{"num_hidden_layers": 9, "hidden_size": 160, "num_attention_heads": 2, "num_key_value_heads": 2, "head_dim": 64, "intermediate_size": 640, "vocab_size": 8192, "hidden_act": "swiglu", "norm": "rmsnorm", "norm_place": "pre", "norm_eps": 1e-05, "positions": "rope", "rope_theta": 3390.0, "rope_fraction": 1.0, "qk_norm": false, "attn_scale": 0.125, "bias": "none", "tie_word_embeddings": false, "parallel_block": false, "extras": ["capped logits"], "init": "normal", "init_std_qkv": 0.0281, "init_std_o": 0.0314, "init_std_up": 0.0281, "init_std_down": 0.0, "optimizer": "adam_variant", "learning_rate": 0.00172, "lr_mult_up": 1.02, "beta1": 0.9, "lr_head": 0.00697, "max_grad_norm": 0.5, "warmup_steps": 298, "schedule": "wsd", "decay_fraction": 1.0, "decay_shape": "linear", "final_lr_fraction": 0.0, "batch_tokens": 16384, "max_seq_len": 512, "doc_mask": true, "train_tokens": 147900000, "max_steps": 9028, "dataset": "wikipedia_en"}
MLP neurons of a small language model. Each row is named by its layer, matrix (gate and up: input weights) and neuron, and shows model dimensions 48-143. Each number is 500 + 25 x the weight over its row's rms, rounded and kept within 0 to 999. Numbers have three digits each. A neuron's up and down rows have the sign that makes its largest values positive.
After each neuron's rows, "fires on" lists the tokens most often at its 100 highest values on Wikipedia text that the model never trained on.

L4.gate221:510505489496499496534537463470485554474474527508491510531512523435501505483475526506489492455508487537464520507515509540526559486505483513482528500515498517561508485522452495493529539522531508526486494480462506497477540522440550512509480495507470488485524528532503494512481450489483523446
L4.up221:524521449483489485494545466468527484523492521549480492507506539479498544511527521463472513481515512458568481501493552530457532491469496492461491486512493491507494472504477502506510533538474516502520498485476474470509535558459482470544486470494495540511541482496476494530490480523474518443
fires on: " ", "al", "ent"

L4.gate422:467487494485510501473519457508517504457470471498474477460479509479509520499536506492508520531490529542527485518487526479467506436543517524487480448479483513487509511468457571490479520518479494537467467462484500478526537541519488514506517521477456514448520455511474494477516439490525525484
L4.up422:452547513452488496514503536478482543467500490500534480485492507473527492462491513492504531478477508501509514489451510503487508446535519486507507491497471485492483512515491466500504523461487549477484492446516505496492489503464529481454466459510497522509492468477518471482483543479531489468
fires on: " ", "2", " to", "1", "age", " du"

L4.gate536:520468462533474489496496494476506512501516468513476514501527540526484511462471478503518479424484504549460517531508518474497520527482506538512544511502513458515474524538449483517497526525450516465529478508506510508527482498513474514508482510495492517536491468508502516452512480516504518531
L4.up536:548538479535469500517514479508473506512518449516452493511506512493485536461532482495500509502548498504478495539508508489492493520472487485524475500496495508492461493525465485477496479474511472488480455492454503493482477511468501501525514496516513481472517517504502494440523506527472490551
fires on: " been", " be", " was", " is", " being", "ter"

L6.gate111:495509508467493537495488508501512521504526512522490508492484502460477453512485495490456469562500495510493510498451491501486484505532503473509508470484496478495514517519498523513540513476501448507537483503508495536447442492516523468517506490532463550540510498492470472489508515474535471475
L6.up111:509566498512483515501524472492531496496530489555469514493472578502499477523528510505509491449491487516472488501467488467514521473497509533522500501507494541477473495523463532494517514472531481486496527488513519543476500494502512497467458526516497528521506478488479506478530491496503501541
fires on: "f", ".", "ie", "s", "j", "di"

L6.gate451:495496492510515523502487455567488536490471480503484531479492533429540526521520470496459488453524545525506461500470468473504518482494529469509525453494480495544496534498488517518481527469526507485502484502495501498483517502500517524502481494507496528565513471489468497520484492488512510475
L6.up451:507537509426522493502454515489508496516492491495504551456472523471513486484495524530466523477521515519489558450481521498499501503467473501509514465490486500473518475501479495508475497516459489454455485506508493448515493487437495488524543542520548477498511494506507451528505479465475502455
fires on: "2", "'", "qui", " ", "’"

L6.gate219:482505461488507514500475513545518502480504533443494483521526517471546503559534516483552510506498557496471522482489454517488470486497520469452502487471511518477555483552503528513482490488482480548524499504501486490540470476471507483480490529516518501508490510453485491504472506490508518474
L6.up219:534477491525535496495519498475486538490480525504511501463471484521533514501509501473563473549528492503497518519496514470472510482505453489489484512511528543506495486537507536526456486497509484428497491495503494525526531501472533441538527512496570503515514524528494486516453482498481540506
fires on: ":", " |", "|", " in", "-", "."

L6.gate609:496485499466526519446530489517515549535479526518506472529507499476486520489503499522485484502474460507458520541541527463446514486506519531489483500518459525509520468506481518507571515505523494497480483478440496535492532500518471514487496521468496492518508461480505502492486464532483522488
L6.up609:486541483500466500485465523519511502549481475496486475491437543536522526510523493466516491502554495491441504512464492479489483477482530544495505496489512542514506503519492500518463471504499503471479506502502568482536467486474469506527477490511512470485522537529497498524501488511448482492
fires on: "\n", " |", ","

L6.gate575:481511551508494512478506466542510466513530548524473476512503477510553506511487521518481471551480509498477530580471454489473513473475467471491449490538504498468496483468479496497507521474514472529501518554469492503481515495481537505499461481490493534534511531464507507489472482491504477486
L6.up575:469520524507469493473532524478458519466513452469479534491439510509501539491520522529499507509481532468543472487461504510490514499526480508466510509483466528460515485477486511489525479477494489548520484530493540525503486518500458514476457532517483454514504514466489500506503537498504529533
fires on: ".", "se"

L4.gate354:529501506485481494513496497498497481478454534487487468542512515479499495457495517508551483516491520455533496520494486550446462523509487501494502517511522476452496554459493509503550540484528537453551505513486479482479478507496506491534514549475546519485498501533505459492485529524498522468
L4.up354:522480510516494471498480533524533468494514533498505488487532518490546454541510423461472516517548483494461517511493545478490476488528532496481445475480511494493483504495473511555515515477458521507539512522482532511490504501501491492507533508558506505493530463462524495547470498536504457495
fires on: ".", " However", " did", " would", " and"

L6.gate75:506426491488485528530480501531506478535499497471457484493499513495490516489509548528517476513528515494489525481505475508527492519546492439470522497470528514517513532492510510495478523511458480489508463468528473530531470504512495490519476483472523509532523515473491513514515451482500487514
L6.up75:489508536502504490494482527475505534518502486478493467496498514476484479492524505520556527512509457461518477508494483513491467524526485435441459517496558560502447508514530479505487508514500515500487506456507493530531443500493533507508497484467507511497518509475502503499506495545507479531
fires on: ":", "vic", "1", ".", "):", "c"

L6.gate399:494486491482489505477473517495495518503507497482573504497556532479488489490534491514478519512510554512486524530543522473495453474503489487519465502512521524480528519512505517485492494481543486488513524507466537513512476475496513518528538521474525497467510518524517465495524510529508553541
L6.up399:538520494500516481466500478470545416490470506529520492468464541491502463461522528485481487500517504527478485494517518506523524536508469533486531479509478523501526485463474520479532498482506514490550488440479486498490563563481512495459519520479498467488530462524496506483483563526509490496
fires on: ",", " and", "ter", " by"

L6.gate415:479454517485509529466476491502519536519548484455462451517521510506480516468476479466516472464511480509498510520506485528500516549477509494462525426503543543515504495484503487509528505488513487522508491505485511505498539503500498510516506534481521508533487519465479405496548513462516526487
L6.up415:455519470489454499516535527461490504493476514509511434511485531532502468423491503500474532449490465482466453459505523473520511492429485455469516480484492516523463502510464538491526470472500498477523484502485532466502494479488506498504518505506479505505532486518480489469471504550453493507
fires on: "\n", "5", " On", " It", "e"

L4.gate18:533518531501424506492498540511454502519499469484548487529532488508511481458439449495509506563493513511484500483553475523527490502486485441530500498474510481502504499479522539518508524457477490532490526522509509485484473471519501514540492516497469512507455449487506505535503515474499535523
L4.up18:510480491447500481455484509479458466491442506510525500506470495493534471462506506511503513525513512495500487466470487492512465488463480477533530540450479551496512491483468463492532486489493488497507495479501481453487481474484493522530539458470465508468489486496475529530467510498453479520
fires on: " |", "0", " from", "1", " ("

L4.gate153:525477522512472520488439523544486451487503486454533486457518485497486441507455506530506496500520546537486523529535493466464497475510495523486475480489495455536511530515489495500486527492525461464445493494513465475471498469512528488475494514470501556507507511524498502479481450519516509524
L4.up153:488498491490558494473467497467502459513545509471549514450507465528484465482442501464506506452504470514509529510499520432487490513525490491529494479467498524474513498488504474497525468479500492499493534522493495525502491465522513489482524517544470481482502514511528514511522487505532494508
fires on: ",", "2", "1", "3"

L6.gate286:567485518510502526490478526507477533475533523495522524469499528471496472503505495511469474498523517509468578479548496497502484515512502554523496432513471522506543521535467495519526518454517499539511514505479530503532455446489486514467512528521498479525507526476504490493524514507535561483
L6.up286:508471516443495490509476435492545515510521550491532484510523529473482500458511540506492464520463489543529514519501501474462519523537472497502481521493492492502508540515486508509464501474507520512481474491452494517449553501529534508502529527501456500486480507529492483470495500508496479458
fires on: " and", " or", ","

L4.gate344:516434510504501512487504495502544484492512488524467513482534460507544519484489509493469499508517532522512556517509507466543511517464517532510506476498527492523503527515525512497486468549479476490480483486526548455563453478492496524469534513461472511478469564488482526447548447494542523501
L4.up344:517500508495479495526527495499517531483502481488520463483551538487504476485501471499486515524511469533441548464495538516508486523505480455508483512516499506512455533503502423489518499507454497509508516492480498524475514465495489492493519523471541512538514486462501470538466494537497499536
fires on: " was", " is", " made", "History"

L6.gate547:486460465479453515502517502564496509531478479521468499508493508472487525504514540559497494475478494523470505485472493472490502502501519485503466539483463496501535504461505497490447485468513516489491498516498493482499513439558519567522493536506514498479524513514461531480493452516531510540
L6.up547:506509507510530513496542474518502520486473467471493504477532514510452476550474465486478482490481503440513519492463516470510505497514479533493507497474502512498512452466561465475494510496507484481512484499508512491522497475534461514522483475488497469488511519485504478484481501514508482521
fires on: " such", "-", "st", " same", " known", " other"

L4.gate388:509493513540522539545484512477488473542505504479490522502513533485539514516483501513512509516497564531536540551539498490482512481472526475462488466504502499511510526489513523513491492489482503485484473536469492508515492512488545512459498515528477532527540466505518518487520485464528501522
L4.up388:491468485513523492532543478492483512511512528477535496461469501494505494486527464520493485477506474496499566486449549482496482536506550503545530519503521535532501535479467456514510472495473539477473502542451504474544487497479523520479535478498493513525534522503499515530543520513524506510
fires on: ",", "),"

L4.gate463:488503524484462509494457504557495490461471493455526435493473476506490497548483472515446463499505459512487495494527465524538500462544505506505552517474541467488518454463511479526521523462525474517464531492472496525497479480518514491518539519494480507520481515539483521496497468498528529513
L4.up463:507486557500523526490524496446522495478485531455499496503473499555528461477475529503479471488497456514477533492546470489491503525503528541529526511485483489513530496535484506487472484544489521504503475503529479480466498508547550512482504509481471481467522497484511492497521520530510543497
fires on: " |", "\n"

L4.gate338:525464441511534499462537458506537501487479529503520518486526504474486497529530506507498478474529471530516491492462469501500497545525513514494493514505516493489510493503473519499520535488529460549497485508456505500502486470448538492524536520492480537526498522540497554519502499540521509487
L4.up338:512487517487496513467473530530531499505463488497461577526502479501461503495542466473537512483530510438534514474467488515505452544525487488479464495492492503460466465517529507490531471479519523525515545500460513456523439500531490490496519457518506554527525493496501506519501489514503456501
fires on: " of", ".", " a", " real", " the"

L6.gate312:512546494500474526499502518473529519473435523482551475521510491470532548487468498516486513521510489531465454536539489517524537497504511496478477487449494507516519532503486495519528514468482476503501474508478525472495514486463505549526515481513485553488510518508481488510477465498497525464
L6.up312:491467530545494515447515498481512510479502500538497498490535487541523468483540491490491512515526481500484538529472496485481541486518511535463471535473491503465508468521501507504571469493493496552556494534455512511510476495499482506471477505528450526478519506491492480501523526512485477507
fires on: ".", ")."

L6.gate525:504480479497489522531508491506487492475503512513529445512499511469509519484498511501464508524462493481493507520494487560528501476484489516544444481514548484490477529471506462500481535499494497506492473540511494506494532498461516484526506529514493492471512538575505568499521469499530581542
L6.up525:547481472539510498516477501518539488456483482518513496513468476484519510489484513544475496488480525500484456519477514563525509505476491487477511484486512532466524512534497480489494495428502505486527483479489467514457491527493516505494482495531447508489499479485504493514566474509512502453
fires on: "9", ",", "ad", "ter", "8"

L6.gate188:472501472493451512496496493495492520452490551483494473519440506525516494523515456472532481555471512493482487519471458519450511527474502533494480500513483491485520566478503531508494511513504486495510463501495504535503464497466521488555458479526494519492525534498497460457506480467507504479
L6.up188:448507487528466502507528473539514492511510459471495500500524501529474475512507524515482522499511473487469474508509523520502485493545482516509527508519520507492552519489525475474453520515455480536459533497516465480468449512521508486533500451465512529511521533504505502517479480523531463515
fires on: " of", "th", "8", "the", "ox", "e"

L6.gate197:529520504534501518451487468484504495463525527515503489478529510462518481497531496517536490494479522490486510502501486544527490521517485507474483487511489520521503475520455531508504502474502482490478484493469507465502440499493508468487527503545494538587539480473481470468464515500525534516
L6.up197:471522560473465499501485529526459507493500483504511493518496507482536494469544482516529504485491539508467484477554498494519514484508498475499469508476531488503478508500477508505505469492494471530507486520472541492472485516527486512512511473526498460527492525462493525532491544518496524539
fires on: "–", " to", " re", " are", "on"

L4.gate380:515502473469516501491453477528496467503471494539527504475534515497472481532524488477495533498492498522488543502517496528507492490501541483498480523479535507500520529492516489509532510492515475501432518533510501519499485507434544444454529544495550500490485552537519529495526479516556479495
L4.up380:516463482461536522495443467521484466482529513499471454496469524547480506548533513500509511540517541474504487483522511556515478466532479456516553506513462539495506523511493504526464515525496482442515504532503541462527521536509494479500515516522537497503475528533536464501457507511501517514
fires on: ",", " the", "8", "9", " and"

L4.gate174:481569487467498517508522501511502523529430517501518540499485515495494526529515498521487517451478531489526473545477460526503484500502506468466493499495471504489525515513462538513539489506501484517492458472521440509470531486505507480486462503497481511483499511494508457495478493523531482484
L4.up174:486507507470535525515491513510513535515450514459486518494500481479495499495502460517501523512513497466512489487505522518481518510512513480477476476460481495539478491535462532493538526516496472539459500475500449539483503525491450504493480475495522526491493478443513475459461477502502501461
fires on: " "

L4.gate507:494484526535504537480497454512486507521457453471528522487450446481517511533499499514479485484505514515498486520523484506551497524511499450519490508495512528517536472537500484511531519478469493480494483504482474480454492476534520529504547550474484457511479543512477488500521474479534515498
L4.up507:514474519528523515461490499520489473470530517465509485444471473511500498502507514505498521493518497535479500463522519460521511505533481510545531496487483498507524452518508479512512517475502494510484550511540527472490544501491559513523521499479438451451536516509494513531468467489529510518
fires on: " |", "-", "6"

L4.gate186:502505489480484497490466512480555514534522552469505518513503450492496538529458477462504498530517513513486528528502471460526485517514509506508503479476469516512509488517467473516516509492528491491521538491462498508449478494507510484512470479523495488526492474510522518525481539470499475511
L4.up186:524517509508494514510528503535483501518476515472497436510504485504478496490499463477553480505514511493501540544479480535512487551475500472511539507473508541497496508562491443538531477477535472505509559500456494457488482495531482494530476521446525525547502511535464507531476530496502498517
fires on: " for", " of", "2", "3", "0", "5"

L4.gate361:486492470530490509489481522489489507482534492503567509517504545467475501480488499496530481496516457533454496545539540485535505482517502480480466519484526506531526512479521473485542493498534529487478552492526529484476508487506520467530470509516437489459464470520493502475448480533473541537
L4.up361:499527487477484480512490501468463501503477519476495496504496469528486475492518500537535513461464526523486499516474478557504524492512472473495515489488505464569522535502515485508535467528489498506453525528481457448466521507460523520516452478519479509519510468499489510510483507487485522470
fires on: "0", " \"", "1", " ", "8"

L4.gate573:496501516488492508475540507523537521463443512509560491539520530469523462504524488504461508464501432533503510488507480493434502501484520532462480512496531479489484493524472514516510494488520493538485501520511525520500512501443498466521488486510432525481491496477486493543480469537505499461
L4.up573:494500544501473494487480508526544527480475518452512489544498512519503470486512460526491503492499476468549501478515527472463518489513466544493520519493491488476486445517477519514521484500489491504504486507492516524478463501487439478530508446495467537502528517472493460543448486525485486473
fires on: " ", ").", "."

L4.gate134:505493548499531506517521453528522530510489477465507467498472470498529477535511501526463505505499491466498512527463508531484492503470480477492456485503539489440480498519458499502504516471515485494474497490476510494541489516461492465518513482486515538519552478489495509481488526510502486522
L4.up134:574462515479540518504490476486511438514565468491513462484469473503500506539522499524477484508505535512467494500475539464547506484524509512520492499519467464480493467514507470516462496430481543539494467493540532463473508495553488483504525522518454494488519509492525483488515541542513495498
fires on: ".", " |", " Candidate", " Position"

L4.gate280:478543496534486501506534466495528515480461502506511501495504505498529518515534527506490516481541485485497462546505480455540498514494505487505492466490511504521531531515520564508541512501580506495500462475528509541456442487520486548468529504482503484489498532515514517518505480465475499483
L4.up280:482541494440491513510519485478505518497510527504474481489504502498502525547463543511515485485525550502483499484565504549444481547520528491498509555514472527475490465518522538524496519520510468520526523498516494470523486539454479492449492526496490547535518477488496518485522515533518489495
fires on: " but", " following", " |", " at", " with", "\n"

L6.gate265:530512521522519525514535517527548473460507491485528473530509483500505505526492503515473488511523468505476553555488474467470511525460505524439495502497494460531541484507524453515481495508521482492480491519503511471489541476524530455514487534505524521497491452497489456520519486490535445482
L6.up265:508523493539503502504516464513501504476522513482477507500475464522486449470505446485473504546513519534461482462483492488479491452470537504501481482512516483487507535557539466494478515540480490494506502469470478486518529510515522509483476496486538503479525523496504470530521450477509531504
fires on: "d", "n", "s", "t", "2", "e"

L4.gate6:525465510543537498501459483511477485502496525452520477457491456511545468514496492531481487526514507513476542513466532507534467509520484494534515511502494518493542489534485484512491539463483498518484504497519501528526488475547546540476548524476472501488471511482508495503535518466538512501
L4.up6:479498494538520494495497490490532502515475508487475503470495500477521513476517517475475501490525519543474497526490506453552544526512513541501483502473527530511518512510515494521545514507518530474489447448536508500454498500477558547490529495479455489447485514492495500511521432505493487500
fires on: " |", "7", "2", "1", "4"

L4.gate372:480518451525504484479488528483495503511441505499541524492522520470495497492488479468543493501533464500507500448511503520534481474549502478476475544477531534536503523511484516511534536460531515508514551507529487506467498484500491520515533481527507480489463530522484535521469499489493529502
L4.up372:472490549474540519496446498491497530528512467485486545534466500509465438512480502491512511500472495475501481467507468521547486505542481459527524511503494509465506533511491522452506481489518505524533523482501554521514500466527474519495494541488509500495475496487487467467470517512507500516
fires on: " and", " a", "1", "4", " happen", "ci"

L4.gate586:496481534501429483456526520488517469471479496492494481469486461515515495490489557503486469518493547522476534484500459494540495510497477497484482492513472540528517459510518492503498528507474493497476498487476526517505491501530541493520515516437466484505484477470518494497471506452485507494
L4.up586:532489540486503467509495478491437512513493484459514473464459488519543496433518515499512485496514509517493504527512529492545492470507495492516498475477466500510541481523521510474488516521543491506450477454507494439522508523509514536494531543456469496492511531482521496491551486497512506492
fires on: " |"

L6.gate118:478509482534487521532513496514484502503560554495494509493482512497508489521461474523557473494504502521502545563496433491543519483461532490483499488484481509538504520503502504486470516494504502503521486498482480557535476494479477506541510506529493537517514521480460475468488492464533539527
L6.up118:501525542495489510479498519504491504538500507494508501474491525442486513509463477514523487495525483492498476513494513479499475547515508485475456511529494483452493495486516498514482486478482459495510496523501538455509499526492501489476552550561453487488485465489508500485476547522472492521
fires on: ".", " |", " to", " and", ":"

L6.gate6:491465490499487510499517498472488521479499499448510453514488503484474513488507514523492492530521504461508537519564482464490535489526450501489502511521509532457482460484541514490536511487534498549479566523512537479478524491531460470512540500465463495516500529529477517527528513514441485526
L6.up6:577486485494526480552506476461476494479523501464511505477504488494503509562547506531558486535476484477486547532499520554505511534485482470519521481535535521514491517535505484514523533500498531507509514466480491467492529442491483494519497516487511542519492453507522521494506485533501485528
fires on: "1", "9", "4", "8", "3", "2"

L4.gate478:542539458522476498461483514499533530473504539501504529498509474471511465486485512544479502506513529481522533506533515473480514482540511555486447529474500489532517525514465480516536495481510507529538545539477505488494511478475501494501528515560485514464500552536496516509479521543493517508
L4.up478:517509503555458466466447508504542522547540490556485502505495457516494447474477512502503501517532486494497498485524480498515513529477516530493486532477527483511519503495477502483511462473501506496543485530442486525468485484504466462554525502489535500508511498507500489484509517539474504502
fires on: ".", " and", " ", " it", ","

L6.gate206:499502529520484509488523480485452514481498524445499466533500537499485499544503502491504489513509519482501509512506456522498443519519469472491539485482509532521540518552487513502478489511509484541529505512540547447503492496511529485491446517499506487538498507528512458502494489499533499465
L6.up206:512471569527472501538460489496492494484500550464494495539464506505503499468524555461500524546504517515497540554471502511511418467533485504485528481483496512504500518553525511515450488503488537528526527487499548493531497508493486480481456483522487470486497495537526464565514526493523476480
fires on: ",", " to", " and", " ", " in"

L4.gate77:516525502490487514506492465498498519464531504525509454536548503487508539504546484529508515520473481512467506477499512502472521510526574497525481472490501504505487524479469474508464486518485487517509454448516454485479526507479515482528482465489497516554479480507540507465489519502480511491
L4.up77:464505475489490541490497491517515485519491512484442480477518537525505525477496555497470506489483521502518467542518456480521495473450476518482486505518510480474474481499465488474530516512530526474502472479496484527520523489475534505468519478504483512496503526474471492498508484477519465496
fires on: ",", "2", " and", " |", "1"

L4.gate225:501484513548480500451466521496521531530509518454510501485541512448482503454501508512539500496515475495538507537552488493488500480497531521509505517477526494542531504531526499508498492539486513488458469524491514488510495468526526512496506474507529504496530502491509474463470474519522555491
L4.up225:480504485453554542487489502499498460480501503491465490493511553518482536500511543530481498498503491527484464512461483520445504483491499456532489537493509484453498541506498505483529523514491501492522476545505501506543495523442524495435450500489524511494477494532510469464494501546523456516
fires on: " ", "-", "\n"

L4.gate381:503516484482503520496503479552510494516518554476553502430494487521536465514499489491519522447506474454494535529518508516517527438482513491494491480488515462499489519517463502483520535513492501508476520511527515496519487482474523476493489470497543502505512521538493556482513483523511494476
L4.up381:477545505476483490525520510548526501506514493534447519505472506518550494520476507462456522505549511505451501497520530540492472477501547474488461488475468514486490522505474523512516499493553482500482520500481525481549534498473522508488499460541530483504536514507540536491489500492535436475
fires on: " |", "ed", ",", " de", ";", " decided"

L4.gate556:485486446477515483478498496523470477489568537508518495547529511501512489491515488503487489447494499519475492503494501488531506502536484500539457467497449464504518505447478495508485543446514470536517523559506513500523480471507491473490487465530441499517492544482508472522481518489489489474
L4.up556:496475469483505551520559508537467478529521480520474470476516488530495490497499506497496505450464502500479492523479483494487457468501524484472492510530499463445528475483492474516516554504526465486471510487518538495494502481525493519490491516479489480540505508505464508462478524488515531492
fires on: " he", " |", "G", "He", ".", " UK"

L6.gate366:525501519507540515504471482491508503433553522457519444473515496474508474484462480482475472532503533508561541499474488522511503537505533511495517481486500479499526572476508478498480506481480483503486486513517523516511515477483538501533504483510515514505497474523489498532504492492490515444
L6.up366:492476527541515511503487473514492534520544520531536498501511541472491465513490524520527497524476532459517545515485494479475521471537484535534500494496491527483489492503490533506495496513468468510529546500507524480505503466501504521540528516510472529502512513489490466458518498515526494461
fires on: "s", ".", "al", " and", ",", "ed"

L6.gate340:526503508541521514482499502535505472449482515531480493493532451451494518522526515506486470534475549527511491465489503493492512542493523555440478514511455508489472483497509540514474490512518462522525532508478489501471512471519512490460488512469509538547514512511481471469492506521527501487
L6.up340:538480422542504509480528496509479496491486491546516480490532515489499478525510454526467536516489470478520511517484510519549526463493549508493517423506508488507480502488484466472465476504502511515529510444496505486500497480469517499502473536451481498501500501503485497547491534487464514485
fires on: " was", "l", "d", "s", "re", " is"

L4.gate213:511452483479469505478498510484489462483500489521476513520495477485484490509512527514505516511511493535477464509472493526521494560507502524506494525503517475451470497492488528503466537494508530528516539504544485519511531521483499494510453553470474465492505494471472495545472469488506522509
L4.up213:528504475500523534487434474502503475505478451534531517499514489503457518495499527532542483451517521536459503457481528493461479537543489478485501508492501495504513473483489477504526518476474449504518477450489510508461500464482518491475497487525548512528441516472474514509484512537521516487
fires on: " time", "%", " II"

L6.gate511:556471504506532513466507479518507537519521515490495483499496501499528545503474462498528480548500520486493510518484509524511515522530448484463495510501496528478505520528519477520540491530504482518505525547479532516465501509503518480579508466483478538522490518521490514499546467458521498482
L6.up511:469532480544483496515470504513517475530539487473498503491494506497477501496486497508474530557482503485474508514506475510437517534543514526520509553530512500513550493513513452521476463476565480549489511519522498456469499475471511450542485475516493497446482494488513479483504464516513461481
fires on: "1", ".", "8", "th", "p", "9"

L6.gate579:463534521506536514483526492531483480460504494477531495482527490470501491472545503529459475505490527505486524504498453463491506527495521494473468438477499482502532495503456542513540462486488450526478510524466488474464499488496534501500460488512466550483484481503476542486465507508529455493
L6.up579:479526487530549494549507490506506478483555531519502489524497513503511443490491508514439488471478481491515516512490463506529507560511492484514522518493484537492557502511512500511463503469497477538504534443446484526459476490542523509500505507511493529483535522499507527503497487470526482484
fires on: "s", ".", "f", "j"

L4.gate531:506514476444510477491465484517505494504473524491533533489469521450493485541491510517509472467477522460509516551500456460535494479499539501466462491499470488480521481545429473519553547501485493525487512473489494526473478518464485478475500523491468500487508468500497531523510484487514476485
L4.up531:523557503493497518496459507481493512532490477477467478549496467481470484540502524547513489495508539444519494511503504524492494501499553516462516517512459496493514461530477533506503507541488502502472509491480507484480515492501478486495517514485494501471554481493521485536465515488472490492
fires on: " |", " and", ",", " live", " in"

L4.gate466:495511512529507493494524515492499507489458501495556506492554508459522505510531498529543505465504462515466516535541528499534524522566502494501512456493524524523517513528520498506549502534512518505459503443524493524485485492482538531486511510485487490458489503494500514474522484489487508451
L4.up466:518503548471483493495517517507504497490465476457469506503520504501481474507502511509533525506525497522513538524491488512494455486505526514485492489487479549484522473492531547505533484519524502478499476481525514485489395494527482481471533493488482496499544490482505484500462521532473528497
fires on: " |"

L4.gate638:532510514508447509477537521467477449469471501450540514476491443501473465555482473545481497530484476476488477506461485471508487502512486525495515498489499541512532518533483505505527531474508558509461511489552524532498479479550530478529539505486474542497471470508541506491478487470474486490
L4.up638:496516515536458518482541514504486503495484517495518494493486489471497491519516508488462501468542544497509483512498498480461491515525533521505518508516502519479535533524512519490546513504523518497513494504500545496502477511489540511514553494534500456511527471502499506507506508507450556488
fires on: " |", "tri"

L4.gate568:532484470449486503509558502511430529524498513486492483512512519479498543502506496500505478490506528522576501527510476487531495506498491482478500518478467489511519532531460531504508489498550491482493557505505532494504513530535475515528464514535543519524502478482477498492479492542525486536
L4.up568:508473490475508480521463508504516508519535499531522457464538495525495522488561556487479496483554474511506505516555473492474485505487469489499513489520538504536506525523489515493467527536478502481530491473516535532524497508500526523498478450530462522453535484461502487493485524563491460520
fires on: ",", "Gene", "ch", "-", "or", " or"

L6.gate33:475492522498497540523512449463511528553487531518538506519529537480506486562546460501518499488524522503458459499476447506520504486541499471501481477500447436492498530496473494505498516526497464468508504464519505495518526468486525522454485523484488486521508511481483487499467534523524488491
L6.up33:470473511508467510488519513479491469447505501451475512412497550494505507473538525521508512493498529538508495512504460490479488535510500496545524507505532495518510497498461490500497537482458504498520484510487532498516457528472537514506477471502455495488483432485508471496468503527535484531
fires on: ",", " December", " to", " and"

L6.gate429:500487509506497516463496495476509519463515506479505493493502489459491515485535492497528474504492510533529493451485455493478500516494501528465524429492493486523540544482461494526463527466522475500513529485517524466510494496496513458507509531537510522554514494507482524485507477471574527505
L6.up429:459512525464491513502461487456530493506526489500499494506442502513502458503514470465508516490508495543534517471449508457440516512492474533486465427536495504495496527472505507529455461515503510488519465475487546479546450500463482451518521522576518523543513498471507525490495530497518477508
fires on: " to", " and", ",", "il", " or", "id"

L6.gate94:513503495486548541499479519494496519493498485487474507468508530508492467542484455531474500542479515492496529482460466477525522466492541492534535545469473491499523510472480489506453509456491515469456498508537515513498487475502508511524518474524498519501487471485447478484499477472505504528
L6.up94:459492535441487530538473539498510502500470506502451465459479528486506508521473469481478524472468486473491482477497453528501462493465509527521516536460457521488500511473480508516484511487510493475522508487518463514506488468527477494539515488493543521500485505506470519493528524513487469521
fires on: "-", "cor", " hold", "st", "\n"

L4.gate553:536487475513459516491479523512503477450492479508489508482503538471500489492505510490524489545486508501499524487524465452555505527517514509445509508515489544529541532483514532508500516475508481465446503498529520495463476499541504564528529485551516474499533468533495497467501501493542531490
L4.up553:504508499508512509522518524515540502484534465511499474519534497488439487530445467493526512457495489469509480437503485499474464483538498460447463467494471543499510478498513482502517504511489477489490520479459502486503525485533475474485496510461547517501498508515486528489478533459522482487
fires on: "3", "1", "2", "5", "4"